{"num_hidden_layers": 11, "hidden_size": 256, "num_attention_heads": 4, "num_key_value_heads": 4, "head_dim": 64, "intermediate_size": 704, "vocab_size": 4089, "hidden_act": "geglu", "norm": "rmsnorm", "norm_place": "pre", "norm_eps": 1e-05, "positions": "rope", "rope_theta": 10000.0, "rope_fraction": 0.25, "qk_norm": false, "attn_scale": 0.125, "bias": "none", "tie_word_embeddings": true, "parallel_block": false, "init": "uniform", "init_std_qkv": 0.0398, "init_std_o": 0.0, "init_std_up": 0.0398, "init_std_down": 0.0, "optimizer": "adam_variant", "learning_rate": 0.00142, "beta1": 0.9, "beta2": 0.99, "weight_decay": 0.14, "lr_head": 0.00861, "max_grad_norm": 2.0, "warmup_steps": 515, "schedule": "wsd", "decay_fraction": 0.931, "decay_shape": "linear", "final_lr_fraction": 0.05, "batch_tokens": 65536, "max_seq_len": 512, "doc_mask": true, "train_tokens": 530700000, "max_steps": 8098, "dataset": "wikipedia_en"}
MLP neurons of a small language model. Each row is named by its layer, matrix (gate and up: input weights) and neuron, and shows model dimensions 160-255. Each number is 128 + 24 x the weight over its row's rms, rounded and kept within 0 to 255. Numbers have three digits each. A neuron's up and down rows have the sign that makes its largest values positive.
After each neuron's rows, "fires after" lists the tokens most often just before its 100 highest values on Wikipedia text that the model never trained on. A number after a token or word is its count.

L6.gate369:137082126097073141112169160141109150118117112084131118113128128117127135111143113152106078121148126107069150172140131109150156086134114114117135133129153110079127134092128125137170119106091103150170109146103101099089107117136120119094095164132132112109148152149131111088114138092127124124
L6.up369:109124149139113154099123095112090085091123116092084152141115157146132077123151129121092109107085128105102092099137147106156115145110151126076128149128106145117107115119150126161153099099169117136126090115168126146129087114110102104129102129132140090102136170153106117119098141118119135109
fires after: " |" 28, " " 24, "1" 8

L3.gate48:130081098094133164122119117074132126092156136146128132127165161165130145154139163107146111150097160165147102139149172115128108131155121114119124141110127140102118087135134132138128110107158126103139127120106101124102138139080148164095092124129122131117110135152092129154134171121121134133
L3.up48:117142104110086109135110123113143124094121113154125109143112153146146132138150143120122096146114138107128123101167161117133146162141147140150140072118166128147137092118121135120142132129132085100097129083094088120151123144104148155113090159136116142130113110134078112150121167152144096129
fires after: "." 65

L5.gate50:113096104099139143170130140071140119133095154152088132131170144159146118144139155121102099126092136122096147131138130123131101126165165123105104129114146121101099102109113126131124133134181148141098141136110123118130077155087115168125135139152125091084125113106161111164130118166123139138
L5.up50:139105109133137140119154098115130120166128128111148144112119093126093120197132146104115121120101158107123124156134114115146140120160093116096149167124135121103108119096107103136086104153075156155151113148069119135123109141166136182120140097154141145121114160137159158115133124103144109131
fires after: " R" 30, " T" 10, " B" 8, " b" 5, " L" 4, " |" 4

L5.gate638:147094108131075109158078141078150096150150105165118129129141152183156120139097127187161112131128138148075134126156159140120178072147158120109125128145115075154129137126106125123100136067133158116078105129077130124143136122129139142095150174131132113093133102140178127142156105112119140091
L5.up638:095090102127115156125067120111121137134171134170135119170116126112115084149133128093152138141148128142152138134092108130106125172110151155124125131181101130115125136127107121146138113172110164125096148158117105164121141115113098107131120136153140111104136157124160134151151145118096124110
fires after: " Squ" 20, " squ" 13, "ig" 11, " L" 6, "arg" 5, " l" 4

L5.gate53:098098132148114133120104145103163113155147137141176152129117111116162102143112124140161134129164158160142145116148104168112141075141115090132116106128131125140076158143137088170133119146130132158122129113121092132104120119134145105100130131112156142117102152107108152143112093133137093106
L5.up53:126117168149118148125095093122094120150098104097115145140093151101108145063154107154136119139132157124147155123100115130138158116156139092082104129144112079113148123127126128116129129155119132129144119160126133110126132151156130131080151146089140112123127126120143169081125141151126155177
fires after: " v" 19, " p" 10, " ch" 6, " dep" 6, " V" 5, " ro" 5

L5.gate529:179062107120167146134127089121149144112086120135120156135141117119134144134149126094166087137177180117088129108143138137150134107149149134120111151095103113116093152141155126101132147134136150126114123110147120141106106085080151107125133091104127124134159094125093121122151140130151137120
L5.up529:124162115102134132085104106119138152138126158086110119156118148153166131134132083117147107118173122164114134108125063129103138147102128176143093150159087157153116134121148139131121139151118169100086112128121092117127133142096141084103155094120144138087111123131099118179102132129118151164
fires after: " B" 35, " b" 14, "b" 9, " Bar" 4, "B" 4

L5.gate334:141095132097131072168122122131119097142128077118126175128079166144102125091150106115120122139130126104110137092148070136111117140143103149137102103147151140118152103119094131108133101126180173127111149089147152142104106112105182132091143158113083092103105087166124119192137117142115132136
L5.up334:119130114143145114088105132145135119109106107110131143108135136149146117135155139099110155122133076087093134109099155133149140110105186124090163138104080134147093119121128101140130049137161138103120159117135143122076136123119129126149103178116106124143129110126166125140095172136090101151
fires after: " " 51, " No" 20

L7.gate546:110128099125136097160100112148136097098120102130131136131154157150122141107122142156135101169150129129125132110104124139123142140146131092124145155142110166125121146160130149170096121096173202101150142110094100125140125136112080128095115181112073064088139078130135143119106113121115134092
L7.up546:113122133151118160149144123128116121115073156073129136135151155087131129107112133090113120164131142135146144115087161143104109120088092117109113093143175147138097099193126161124104161121137121144162185148099139158144104113135132165096138143166105087131113138097144162108151143116149126117
fires after: " |" 31, " P" 8, " B" 6, "|" 6

L5.gate431:159112112100147144093137114121112110167136126106142148151157141125118146111177067157168123104147131142118123077131131127106087162110131143139105155139113119146100096132170116104113104121153102166102122159144092144152128126118157101096160098121146113091106150104131136189137114117096130174
L5.up431:163114133139159099119096121121103141143147151116118152138156103101094091142077099066142102138126125156151100131134174131147130131144148112094174121094159154142103153136162118093121130125153127170133103093105120148142111147095105137117137106128143138124124140155087103143165103144143176132
fires after: " I" 26, " S" 19, " s" 8, "I" 6, "S" 5, "s" 5

L5.gate114:100145133104157131137128115162113092114079104159105110089111156133147104132070110146127144125164170103131136100111176155125150122105175170106135118130122151155120128112122100144113115123123126131130103138139141122181156150120121137125155112164138137111082138119141057121155163126146119160
L5.up114:114146167079127159067140152126101147116126063119138123145164148121111142121125132052128147133126176115129119167120106121130086152107142114135086138119167119125107137114129119149174124110157123142120153130173133126126089107126117174083165113107151155139161128158124120128169167100101146151
fires after: " " 74, " (" 8, "." 5

L3.gate476:170156147124125126111131145135134140135098108132130152137101114124140131118112127107159100118149121094113097142095161141114154109140145126146137163116110117157052128132163127141084146090131178135114138180167131149150112087126143163118083110136146180170157102156088136144139137153143133157
L3.up476:147140127124144139111104166100154142101131132120111136137100080137121145148085123127170152132135120108155110112171133113126129130146130141137146111094119091139107091134142148159143145110183173156162128090134155119124085109109108126149132077100130153169104134098148125122121141118120150135
fires after: " S" 18, " F" 9, "s" 7, "b" 6, " ex" 5, " f" 5

L3.gate399:150107089171135126150134154150150153136117124106115088163133152122132140134120140162180088149103140129146117158121131148132116121139118118090155156121165124135168127137133141114100130116132171142107132131111097156120108163168132137118091132155093109096086137101120154111114102110160158102
L3.up399:111165103132140094134165133126110101111138085123160136114174104111118125102136119153091131100152095137093117087090116105132080118113150165132108134157114110122149178138142151136197149126147135142112128130126151104139076129145099158157126136114157106155140114106111175141131081100136123161
fires after: " M" 18, " R" 11, "|" 10, "M" 9, " D" 7

L5.gate394:093133063155145148148138103127105151130114106112158132170106116127112145141112120149123126114152163119119100159132142139105110084131147128133122147160158136157145132088116095147140095097151117179172094135120117157110142116146103153125131143132100159114099141074116144151143131124161101138
L5.up394:153160129119075118158123081134123113138129125110141119106111082130111139112131078091122135144119097129131139144103117139126122114142165116143119131137155124104093130102098155153148124138129156145110170129100123152110174120169085165149124140084118090127114160107095125069141091143114090158
fires after: " R" 33, " W" 10, " D" 7, " Re" 5, " r" 5, "a" 4

L3.gate36:113118041110126144157141127112129133106117148162173181137116119150165112111138070135120136121146138138123077165113104105160112122129130166142153138144134140108070134097111126113063136100139136161115103115145108117074102112134174138122142150127149105128091173112135139179133164157115157144
L3.up36:101180101116099164147114090116103156127133117096155104133098091113122117083115107120158165137145092151099133117133120112131113140141122115150109161161170135092111076124129170131138128107163154139158127171042114123145170117120112128120145147121144101147123145137091112139087129125104146128
fires after: "C" 14, "H" 13, " C" 10, " Th" 8, " N" 6, "N" 4

L5.gate270:098114131094122117142087129134131108104101159155101085147131146156121137164151113095155151133126179122122160172164130101099147095118095133130099142102136159111145107115090106159069114136098144115125078119157092157116151099134168140128161108127138094105099172163140155091131116118102101102
L5.up270:161098145070180170127140131130115153094173132067137122157105080117129149179153125155121171092106123140154113104105096144131083094169119118156140132114098149175123107161153104146112132134154122131141115156104144157097155110137102096117105082147143145108126106170105110134137127148108174101
fires after: " P" 25, " p" 19, " Pol" 5, " O" 4

L5.gate269:115082087107132104093156104136155143098134129106132113119123128133098130128146093103146111157117148184123067148154120108113130092157136120110099116107151140113147128098100134097109130096157182138143198135107112168109159166148138131115160122130149113110107136108157151152174095137123115125
L5.up269:107173125111123103129114171104088163104113118148129137134091140138129156133110129100142107133102161139132119142142120121082141094132092130123141168124148123133131155087150133171170125121140095142127131134160141164117164099114142153093097125100149173096110136104087115113160165132077128134
fires after: " R" 20, " N" 16, " n" 13, " r" 6, "R" 5

L6.gate217:102138126121153158079106097150089111074071124138152111129140159145097115125146121095139121101109162123127123143094118147121096111105090133126079109161100141146118172107158122156159142121150153125129131123111115156140108179132137138142120096149143094122121099080127128117132115119112152112
L6.up217:100100160139148119136097122166097135106135109142108122147111156149142134119153123160117156140144142146117141118115144140168121135135117128057117089137104098077148149105103102150137131115120164109119166132120163155164107147126140160119135121137107096145130111094097122137151089140131150157
fires after: " " 68, " (" 13, "G" 4

L5.gate559:123127049107140106146152128140109124103130146096107172125124132086092134120146091165149132154120141176106131096134168134078135088177120134107140141095130111132132136106103140107113121135140119112140106110133141142093090124098130155112115177155143165114068137127118160111155101146126106115
L5.up559:112160092144125122146155086101101111091164126089114139124096157104113179104124112156106140122102097186151122119121093135134090113119157130110137171108142133150170136108154146124122139127136156128162107170110133129132125128166122149141132114123074111109123074174118123194148118117148115157
fires after: " R" 26, " N" 24, " K" 15

L5.gate19:097104133112114129132078137135147139110107153148087152134115125151116143119151118151150106127109129121170132133142085161145121150138136174110105117115158103170201106109125131170142142119132109136135141152076083084107123119166131125132157128086126127155167162128103140145121188111144113135
L5.up19:128154157094117146142058131114105153150138105112146107128140105128165126131072118095114160163122119121124122144124160102140134147089131139127112165099133145129105107132165141137164129138123133133110131078114109107139113150107085064102131108093134110150139108105125107125132151110121184118
fires after: " " 79, "–" 4

L5.gate331:163112138102187140128115112070132126099136116115165173145168079097137129087097137123124151144136126149110138111147150153121117104109153154109140069139119163144127090077141097109114112179138151145154142138116129143156109121109134130114141149120110144152121161126091162126164146092120136093
L5.up331:140129156124163055093150107124137134130120071127163173084120071141118158153143129137078146136116153117074107074160141142146147137114131137139144069121097119137143145118098131135108100130051103106161170171145132148136120163121140162136128173065115132127106106085116160147147122109163160108
fires after: "," 18, "." 14, "19" 10, "20" 6, "|" 5

L5.gate30:115104140137122156170129134074106129119113137149111142135136127173144159122101151113125104175125100128094111104090092127152141099127140156131100157136147100118119121074117165118118108134148189140155140115144118153114098114115148167105107125181139083130182108142074157148125153109110113142
L5.up30:148136155113097117127128120096150115126132107121120099143137128132145157145146140129101102128148127133119110102110156129146159150149081172092122150099115097126168129108167120079160111171115129151105102166110108148143092085086133115166117134119143141123096090084167168114133100171083142202
fires after: " B" 34, " ent" 11, " on" 7, "B" 5, " Att" 5

L5.gate176:123114140115153121147124136113118151099124089112142147096122128132105106137160101134126121098131142138087139142130111146112097067120138115160139124116156108075088156177149112135072144154168106134152100130128113146118124150119209133058154104105140125109110116125103147123126109119150123111
L5.up176:114109112147113135131111166099145144157116104155120140142164141137118105121118113076122148124155131173139128126082160152147106086126145059162097092174098150118170169113116143103132135104118134123130111062163110106130128151129151131116179119103142149143142182139143096162106109156118110085
fires after: " V" 43, " v" 16, "j" 6, "iet" 5, "V" 4, " prom" 4

L5.gate457:091099130119128167111114163131125111158116129112119151141143161154121139087156112142161125171155124145134125142163137106147109128138115147138129140124128114143121145130112092150152152138119158144172111147101108153100107144132166102101084152123117108094111136113110117169087143088091102142
L5.up457:092093164134162130135146128103144111141131121143162135110054122140161108147167107135164105157150115112134118163121105131137092153114124131137134093143122108112139114097133114141092102159099146138118139149162158162178132097140118129118125112163123111167147130119127164139143121145101129151
fires after: " p" 18, " l" 17, " P" 10, " L" 9, " in" 5, " gu" 5

L6.gate171:126125157079106139128116145141112104125161127117118160137104152168136105135092124193162172162137149149122165098155159163116143162152162141098107129129110138177091136177136096124106090139130113171090123118163106134142186167179167154129147145156120143108104108147142116149113161158119112154
L6.up171:122093124114144160109175131089122125129158080162082124135138089147134095140107123123142116168192144086112127114125161164123128116131169136133100143134127134138094114114151128123102127121153104152106142163153155168091149150112170150148153106182132141162125138102155121135161100110146071168
fires after: " m" 19, " M" 10, " G" 8, " c" 7, " C" 6, "." 6

L7.gate433:103152119120129102152115151160116149123134113133116149146099113143117132149131156113146116142189119136183137123124105124103124153160162139125134119167108123106107123150173156136085126119144117151110134168099147110143161142103135141121155127124141117126166184089105158109103164101159147130
L7.up433:149102124126157152115116082088153150110133131114191171113127150145169130114143157121086143110172153105118108141106085136138156096101101118141133137164111133135136100099111113132084066131139155105121170173147103103118121141163123151111144123103162134102108058118099155108179145148154124120
fires after: "19" 42, "20" 42, ":" 4

L7.gate495:100164141172161151162165112151098160141116158123138121093111143146171109105137142158077109095138117141174095072135115133096121118102147109147079126067117102127114141145130092122171154121123099119141168152137167145144084148130132155138140146127106162092109154118122144144110101127173150095
L7.up495:099152138133105117106134151131151113139129100103144148116152111115100181107106083105095137115202130127093129089122162166103128144139139123118099136106120154165107089122108075136138089102117111143152123136111127113129088139138153124117139132159139111137089100110158091126130121124160109140
fires after: " " 32, " (" 7, "-" 5, "\n" 5, " ." 4

L6.gate142:133102086156161126170150110100112167126140104110148137114131201131117125124106158158101137136151130137163133112109145076109126132140123141158130115160168136142181145163140129138116121098143066154081104139112154116121145169108108146140136106161137150158172088141111134136122155122142152167
L6.up142:154167093130144090148108108097111112102125132142135154098127128115115136147138156092131146128147115107106134131106118107148123156133165125104169115142141123128161124095155088076144152136129101135133107180129202156139160143155057138124159104154161106180135147100117149124137114113171143149
fires after: "19" 52, "20" 29, " New" 6, "18" 5

L5.gate349:130118147117160128173131138112104118129120105168117119165082136168109118166098168086069114149137136073164132131149114138122129133138093097103076147087127152105105078155154130093136134161145112156131148153110085083141138148152149142107083139100116115151148144112142141120157132130083130119
L5.up349:131156146153161121122088128127109145116131132152091135151109126131150147114110160102098127137155146130114138180107128124108134145101123095128103103122158167148152179108151129111137160107106082141131117144086130113127152134133087158119133149160157146132136112073134132101176112154150161126
fires after: " " 83, " (" 8, "-" 5

L6.gate134:157149144113169117122145155148086174124159106119118149088127111110146138121138109094134147146149121105115147130090121140086147160165126127148124116120145116095122140107135121170125123101102141105133138157130118156099143158113136170132166146112111113129121161130102122103098119128135121148
L6.up134:142139108141155152118121131129085125076113082084117138105139176127124144115141126121177146104095114107141128089114172115106085118135105124161131095101168127159082163095111130118133089069117105141158124172116138154120155167122092139138119102133131122132119110153110107137126147116145141136
fires after: "_{" 33, "-" 22, "." 7

L5.gate674:142109140109136172116114116118108100172140141134141171075116137125104121118175114088155094148133168116146088117113127174065121127161141155122076152143106145134111167098128166159132134148153150151156137134126139142123123127089121170085163142117167111118128075075104081150190141121113124137
L5.up674:168137142095136100153142110112085168104125144120137140113143164144106147096137133154082127131155132126136137105146107150170124165131130072134147115129130096116148111110139118156118121139113113108122119133174115077094138115144125111128104148112149111131129105112143081167091112140145117123
fires after: " " 86

L6.gate329:105138118151139141119127149082100137149103090105157108136117080144135073115099114150151084109197146162098116117144092111138116139125137140139115110147116175125083076145110122112139109157109152145153118129159151126178149085099093108110125139120109126141091179097118165141088099081160125143
L6.up329:125114095138081090074176123111128122152104132114128118161171096145138140145134098133128143135147146142139075150124109155089147135131136073106142176136135131125130112126112156154152104112092173130170097170121132142138156123121165134124156125148099130091123112141099153118115135106146148147
fires after: " " 24, "1" 14, "0" 11, "2" 6, "C" 4, "3" 4

L7.gate104:104156115178121108114151101131138098154112122153099159123110139150126128087124132113082151130136142127068142117104123120137141123142175113095097079112110142140120152129126112146173137121124100150114091132105157137156142132090108157113098136111164118166096124141125127113149139128129117120
L7.up104:169101082134114116108091110139135031152095112152137119149088121110185120111132100125112114113099147080121134127112203146120111124125139093102109093120136115080117142115154106165159092142110125170112152186114118169100123147130129143122100147134119095134175151126106134146150140146121119115
fires after: " " 59

L5.gate297:136127097110167158153094108146129147111151152155128112090187139154133105129100141127154153113119153139103125144132173090136123122161089168138111112163077109162129114105141100132110170136147130127122151137140101156115116144139172141072148151179096143122115150105119130136124171124072123134
L5.up297:095118131098143113158104117105104103140147131136182149161141140106087120165109116149112161124129144129168123119142119128098137121122126109169104157151122094074159098125123081103082108123138128110080163152113119104167123127158101163132147116137074133116134137129131145139130123115156169144
fires after: "19" 36, "18" 22, " (" 6, "20" 4

L5.gate683:142127114165180124166153162150131144134133137098136107075151147171117126150175136115091097144132116122122103085123146159117152125147116151131127147148150103127138073092168145112147131108122154108149166143202109108109107125126127120128103099126110159131106104103123110132071112095129145105
L5.up683:139106134105164106132129138151094142110131138162137107132140140142123118177130140142094135132149125127131083125106164177118068114111139116147072133172127083140086099112155103144077104154118158142116163100149143147193166093143180129125092127146115171128128137127147115127083106093088105161
fires after: " on" 28, "On" 11, " |" 10, " On" 8, "|" 6, " from" 5

L3.gate108:145099088154153169112126120114157087106130100125141164104128143133089129145127100121112134148161148153139162119122154081124188134157188124124097132103163078109127087114117137103133143135164114133136131114118101156149147102148159129131159136123109086113119162144145117123141129117143110096
L3.up108:099095135137126129118089133142093106121079085138140138107111151133173119143123161131114140124128155105144129136121111145147137131138110132106141116116096175131112140108110091134124126096134126105126136135101130134128084120139134086101109100154111107129099109140082165145146103152153127141
fires after: "20" 49, "19" 37, "\n" 6

L5.gate427:161105161125129102118100108130118116117134109111138154156100130158096116149149070144118092143153158106119130128130126152148117108138086085130129105132144111138106127175139134154098142116121124100140131113173158142139151129134116114134152100171123142093140094135118125066096146157184150109
L5.up427:132113100125155075132095117123132102127127104122119112120092141140136141137163084113099086115099173091111129115125157142123134125159138118143138117140102132109131087117149161144177179111151093146136133106119110141139130151155106114122097112146134141140139118158094135099083171126100128126
fires after: " " 50, "–" 6, " (" 4, " rel" 4, " w" 4

L6.gate681:114151145126174145143148099108128164143110112158132138153130117150177156150157130108177120162095129107170083169130127115134129156141146153137121170153138155078107110166102171136143112109117137148152160103122128128152105109082108143117158169106128174145139117120116104130101146167133113134
L6.up681:117100132136131155123116139175181155133099149150097134152178115133148155135112122138115108131146186124116112112107130159095094109153151146116086137122135132134146109130088143142150140145131115155086106125093118168137117113095146096079087123148089113129061099105139105126140109098134150159
fires after: "." 14, "5" 10, "3" 9, "4" 6, " Album" 6, "6" 5

L7.gate420:110131127114159171142118104121093100118129145152148097132127107090102116130130094136141153136117096131124113098135126165066115142151139141126147158094126059118112118141169126124161086167113125136184111152137089087114105126086163134149089132120115132153136098111143114121131149130104166148
L7.up420:140164106167161124108119132168113113157094131098195139106109098151115109121094133109158151167142081118116113140142146127099151098141095114114130170113105096132089095126121113092118116123112190091117122143161132118118136184091136136124113090122108136139139116150143179137128059099120179118
fires after: " P" 19, " and" 12, " M" 6, "P" 5, " T" 4, " p" 4

L5.gate274:111087100106106144102068121154113159122116117148096169119145100113109091136137133165128115178117150150099129135110117066133137116145149126128142129116092099117076156096123129137122163119138119121140126081106098130066136096100082128086085156114138124135099171141114124079122135126098126109
L5.up274:127097153156144164157151109117117122134144101135121111143142148122092163123120154121152142135136144149086117170142119135146145118141155152070177142146169099171122116197144111125173097108167143133137139125139170114125081117130114127114184128151162140168135110133152132145120118172120124096
fires after: " B" 29, " b" 29, "B" 7, " K" 5, "ud" 5

L6.gate304:160085059166104150178148122153143107122101111118104176143120112103098132147122106111151134156136151164151147134145152117158138108142152148136133106177111128133159149129132156108125144129127151130176155139138068147098133136115118150125105186135117141123127127148105149136107127105194123141
L6.up304:121061140121125108189153151063144119118130166157117113104138114131144163093116158128123122123150145164106145127162092108141135175106147128140110162123121103156100113146163127107164126126144105094151157109160084127140139137098125125117129119108119101136143132128141091131197096122118172137
fires after: "19" 42, "18" 12, "20" 9, "14" 5, "15" 5

L5.gate240:135118126108164126107163115122125135116099094143132121133117096130121110107211110108150100155137126157108124163085120152119076101156124149109126118111099113160144107121127129110092125106165112160145149140104130087084134135081138141087134134121139136103134153127092112123121093145096121145
L5.up240:138110101182101098135146127149158142116118148160108144177114097116134141145115128122138137116115085152128147136179094126067119115120113117131105120112120115157149135149139095131079122102146151113134120098089089113114104146164157126092121135197144132142137139149118111121112129126164138108
fires after: " N" 22, " United" 9, " Un" 8, " K" 6, " n" 5, " Sen" 4

L5.gate328:081110114141177141096138124165133100154161130141151120165140135096115099097149144134146134141155121123151126090152103147135095136129156144138080145152160127148103126115123111157094105134100115077090130086146085168173113126135130152108117135110144173128116124142098118157157177071158138138
L5.up328:179115111078167110132138150140064105089162149128114103144134162157128131122136150152099135131107126156099164121118101099159167125167120110095159140131139095097140130079134105130149116131091114167140088164068142094103153159107119103155115100151113144121117144113126106132116124137126134097
fires after: " " 76, "-" 13, "–" 5

L5.gate600:159121150107150149091174141070132150181153112137131150159102118179119116139151131132140107137144117124140112153110130156123147092108066111164126117123162097132106099139163124161146171117107152146148170097110096135097118147164127147132143183169142157131077143085162172158135186113090140106
L5.up600:096120125125163114079156084121130087128169136098119151166117136113147114116152102118146115096183134134154158142096136156119125099123105124122121146112139126137136148126129148141181122104093094169121129100126111119109143176153096137135105108123113155109125131111146081099153086122115125182
fires after: " the" 14, " a" 13, " w" 11, "-" 8, " se" 6, " W" 5

L6.gate363:101133171165164082099169118111153082127127122141150093081138126175164096136135122111112114126127123120127121117175143134073106155119135112088120117161127113144120093082119138140123132111128163152167138193160121118132141133113146155142154143145118102117147121108137136132130121099127153147
L6.up363:115095125141165116143190129113143157138107164144070143188098152103164131111143128110155093081125098115152106125140102138154116155141126143123095095184103153125137158078141156074128091137143168168153102086094132144119111147119147107145136137171150097165132099118111127183119180132116112154
fires after: " on" 13, "On" 11, " In" 10, " On" 9, "In" 5, "F" 4

L3.gate570:161116075134125150114117111137115121169133115101114131124119132162124118125121118118136144106162131148087101134140136157119115123164101129124088111180133100132138173118129104111102148098169099122173088105121093107136125142141135151105126112117162121121094107140129131124115187098154151122
L3.up570:155095136104143118080147115159107132105144108096101140083127110113106136103138120112089108107142119121075113099144111122151080128105090131123102096173135102129149143122139120167084114109117102112124115106116098147153083116163077141164173123087148131103099122122148127116133135119175133157
fires after: " D" 13, " (" 11, " C" 11, " V" 9, " K" 8, "ild" 6

L5.gate247:119119128110123127122101157129107117110150107129165135096149114133084131103109126137143097131128171152138097104104168112103143146165111147088122095179152130151117131070175179114153128151151154141160144146094093140135111154085118129095111141137150106126127085121106108112142139125107110133
L5.up247:120151109126109126123137120122127121109121087127138110111145138146129106101112070124130138143140147180111125094114125123134102134143116112084096134098119082135161113146136124155133150094138131116172111054135138129148099112123115123103149128108084101128135178158152145199181066119100123141
fires after: " d" 36, " D" 22, "d" 5

L3.gate101:129175127148130119144134138169114123117154129118113140102120132166134115148112140130111123152170131123111101121098120131158176128151082121132134098144100071085134142133072119144103130119120138139137155142127129105160138128131127122129153090106159126138092068124105113144193143160131118095
L3.up101:128164132185133135130110170173136107141178096111158113127128148156166117164100099176070139119133140117125104139147144110120156095117124146101127113157120143098177109115099119154104066116112126156082172160128104138155119153129139137144167126170120129113135095145125084133176141165143147113
fires after: "–" 45, "20" 10, "19" 9, "em" 7

L5.gate568:093139112115117145170120127166103165144093126119125165114128141107105105136159193118105134146144135141120128174089083125116123087133104162152149102091146135148131135131130067136145128122107125139181100122098132090086117107128153118117161130103132138103125162085129142148120113100161109131
L5.up568:145171121087159118130125086119115124119109129122113098138120147090140125177116138147137088136123130137110145147094076093099132102145167190096142115086158115135170105111124127134145141115131094148161081107088099110138127114126146118149091109132128112180102131114130088083139134119110176154
fires after: "-" 18, " (" 14, " \"" 13, " —" 9, "." 5

L5.gate167:142122082087119130092129145116111113156105133150132166152111125093078094121119077149138131112105120150120084108086125106094131127136092169098085148097124124175129142133142110134118141150141136171138128099099119150103087110118153128116166152157111071102099138121089122111162127125116144141
L5.up167:102131114141135156120101146150098071107115136160131120123148097109133146108126120122118150123149104135100117113166150155120120090099144096119145139091081124135145110130146147120123122114140134122151143142145142142154169120149158115114152135127128116086136090126140136115142106142119132134
fires after: " N" 46, " M" 19, " P" 6, "am" 6

L5.gate266:111152065146172157144121126077106125129096146135113123133108166128151118105112137159131107156128098090132110126120127117113101099132161134129146131137162117137125106115142129101089142123112143135189157112122118118153082141132154130117123155114136108127106099129144150123166105099125095105
L5.up266:129128124145125113155122136158137108099138057142129142099135069129119106100124136103157124124140149150117106132148135110089110150121112126160127149143103166125151151128128086109129148086143158092097108132106149127111152130133125116111071121150135099138104140135115098133165112118177153146
fires after: " D" 38, " De" 10, "d" 7

L3.gate453:133142110142098168124144136151115116130135111122125135106150175140142138141103138143123123128139167126142076099051166151159132147185090108163138160126095113083091095109103152147153079139142138139122103160103104157104102134128123159069093121108129156070118184130161091106158133120088149133
L3.up453:136105131130111129087107139144107119120113137122155141164155169151109122145129113116113134148127105136144096156091099144160130127143099189108142156174143146119105121089152144152110139128149123113088087147135075181141110162144140130122179117138132157105087152130169081132125117132149154094
fires after: " r" 13, " d" 13, "R" 8, " gen" 6, "D" 6, " p" 6

L5.gate373:082105143123116147125145170109112152173091101102141148106081160164113138115148116111179131120139165124127092081122110152130145095158118102138135102113172124118094153114145148154112143144130112090124095124133092102127138116155115133082110187111130144115102109139141120160127165074138128142
L5.up373:117115122147133147146132064135119172126115167160134105119150129124140127115087164095116080165134127124140113143055121092158158129115170122142103119126105109105132112106101146122162119161143145162135123135126102142088105147136115132144101190119134096148114112122137123149140149080094139132
fires after: " D" 13, " b" 12, " d" 12, " f" 11, " F" 11, " B" 6

L5.gate459:142113159094161126120123108103081158143136089115115170126091071167099101115127128109129110159139175132103071125117123124126158125181150122113127135152114084121110126122177117128124163166138141143127091096158086113115164136106150136110103139124130118116149119141114137126154111104123109170
L5.up459:097112131189151132101147108115114099122101086176124145140145130127057146060167122154159105156116169129171122106136140149152141125159092123087157159132158149104149126120159128096165115109140114145183156143146169095104138142112098149152188135115150156125108118116116075100144132101102150129
fires after: " D" 15, " H" 15, " b" 11, " d" 7, " B" 6

L6.gate122:108126105106120141104089114129094111128170126078130125098125159137164111135118097170149088122081152123137133107119132108119106094154165099134137148156137178103096112146102144126154098123188148148140117140123153100091117122134119115095112128149110135107147128152126166149168078134113108123
L6.up122:118117110149174141103100117126102139106114113123179129140123083141112130090103140137103105140108152148122092110156124133147132125105130141110128142129127101123154087152159085174135112128143100157138159169166131082069062076138110129119140088151134135094109121102146140105086130143087109139
fires after: " S" 23, ")" 14, " s" 11, " |" 10, " c" 6, " G" 5

L7.gate351:125098133157103131123123146079106136149109139164144163166118124160088151104142166147061137139142163128100083146146085123137135112138159150158122132159083084111128144128123126102114132093165117169154156101131118126113124162143172136092120145118101128140138166152128133140127148095138127132
L7.up351:081124098139116084134149117124099158086145136107130084133140157115134059148130121131179117092146142157125136128117128107156191133106141101119128093123111126150127097140126072095109120124172105150134095131139136158134161093101123103139101130132180124150189112194102147141168114126099138096
fires after: ")" 38, "0" 20, "1" 7, " Goals" 6

L5.gate694:114139120112172126103134089101123084146101101106083153096121152152159103110132140148123093116115124114084112146121103124120078098164107141088126114119126122119145107100123176129210077150131149138147124144090127143142156122096124098119181168119135108131110161105134163112144110133127074143
L5.up694:165121137131106125126106074143149110140096152105116128151125125152101107138136115151147135100168136139133122097125107149112136169121155103148165127077147120107117173144138095102149138127122106143118110119076136137103137115137150088130120146125117123123138152160095092174143107118178088123
fires after: " " 44, " I" 8, " \"" 6, " (" 4, " arg" 4

L7.gate115:090117065127132121117153126152108128136107141101121135101171140129080114110120129110129109123176173146116149168134140151090074086109128097175098129112084105146087108130128134157143152144162136126155137131111165126117126081142119134107130123149098111125155127135119175129130104089181125110
L7.up115:123160114116135095100153143142160171102115153125124124112122115124085124120137149121119100099142190105116045149127112130155140126137086148126119138113157160138127131129133099126128118130127095105108112092183143151079117070114130093127110124110137168185077140153137142119130151082154118130
fires after: " " 64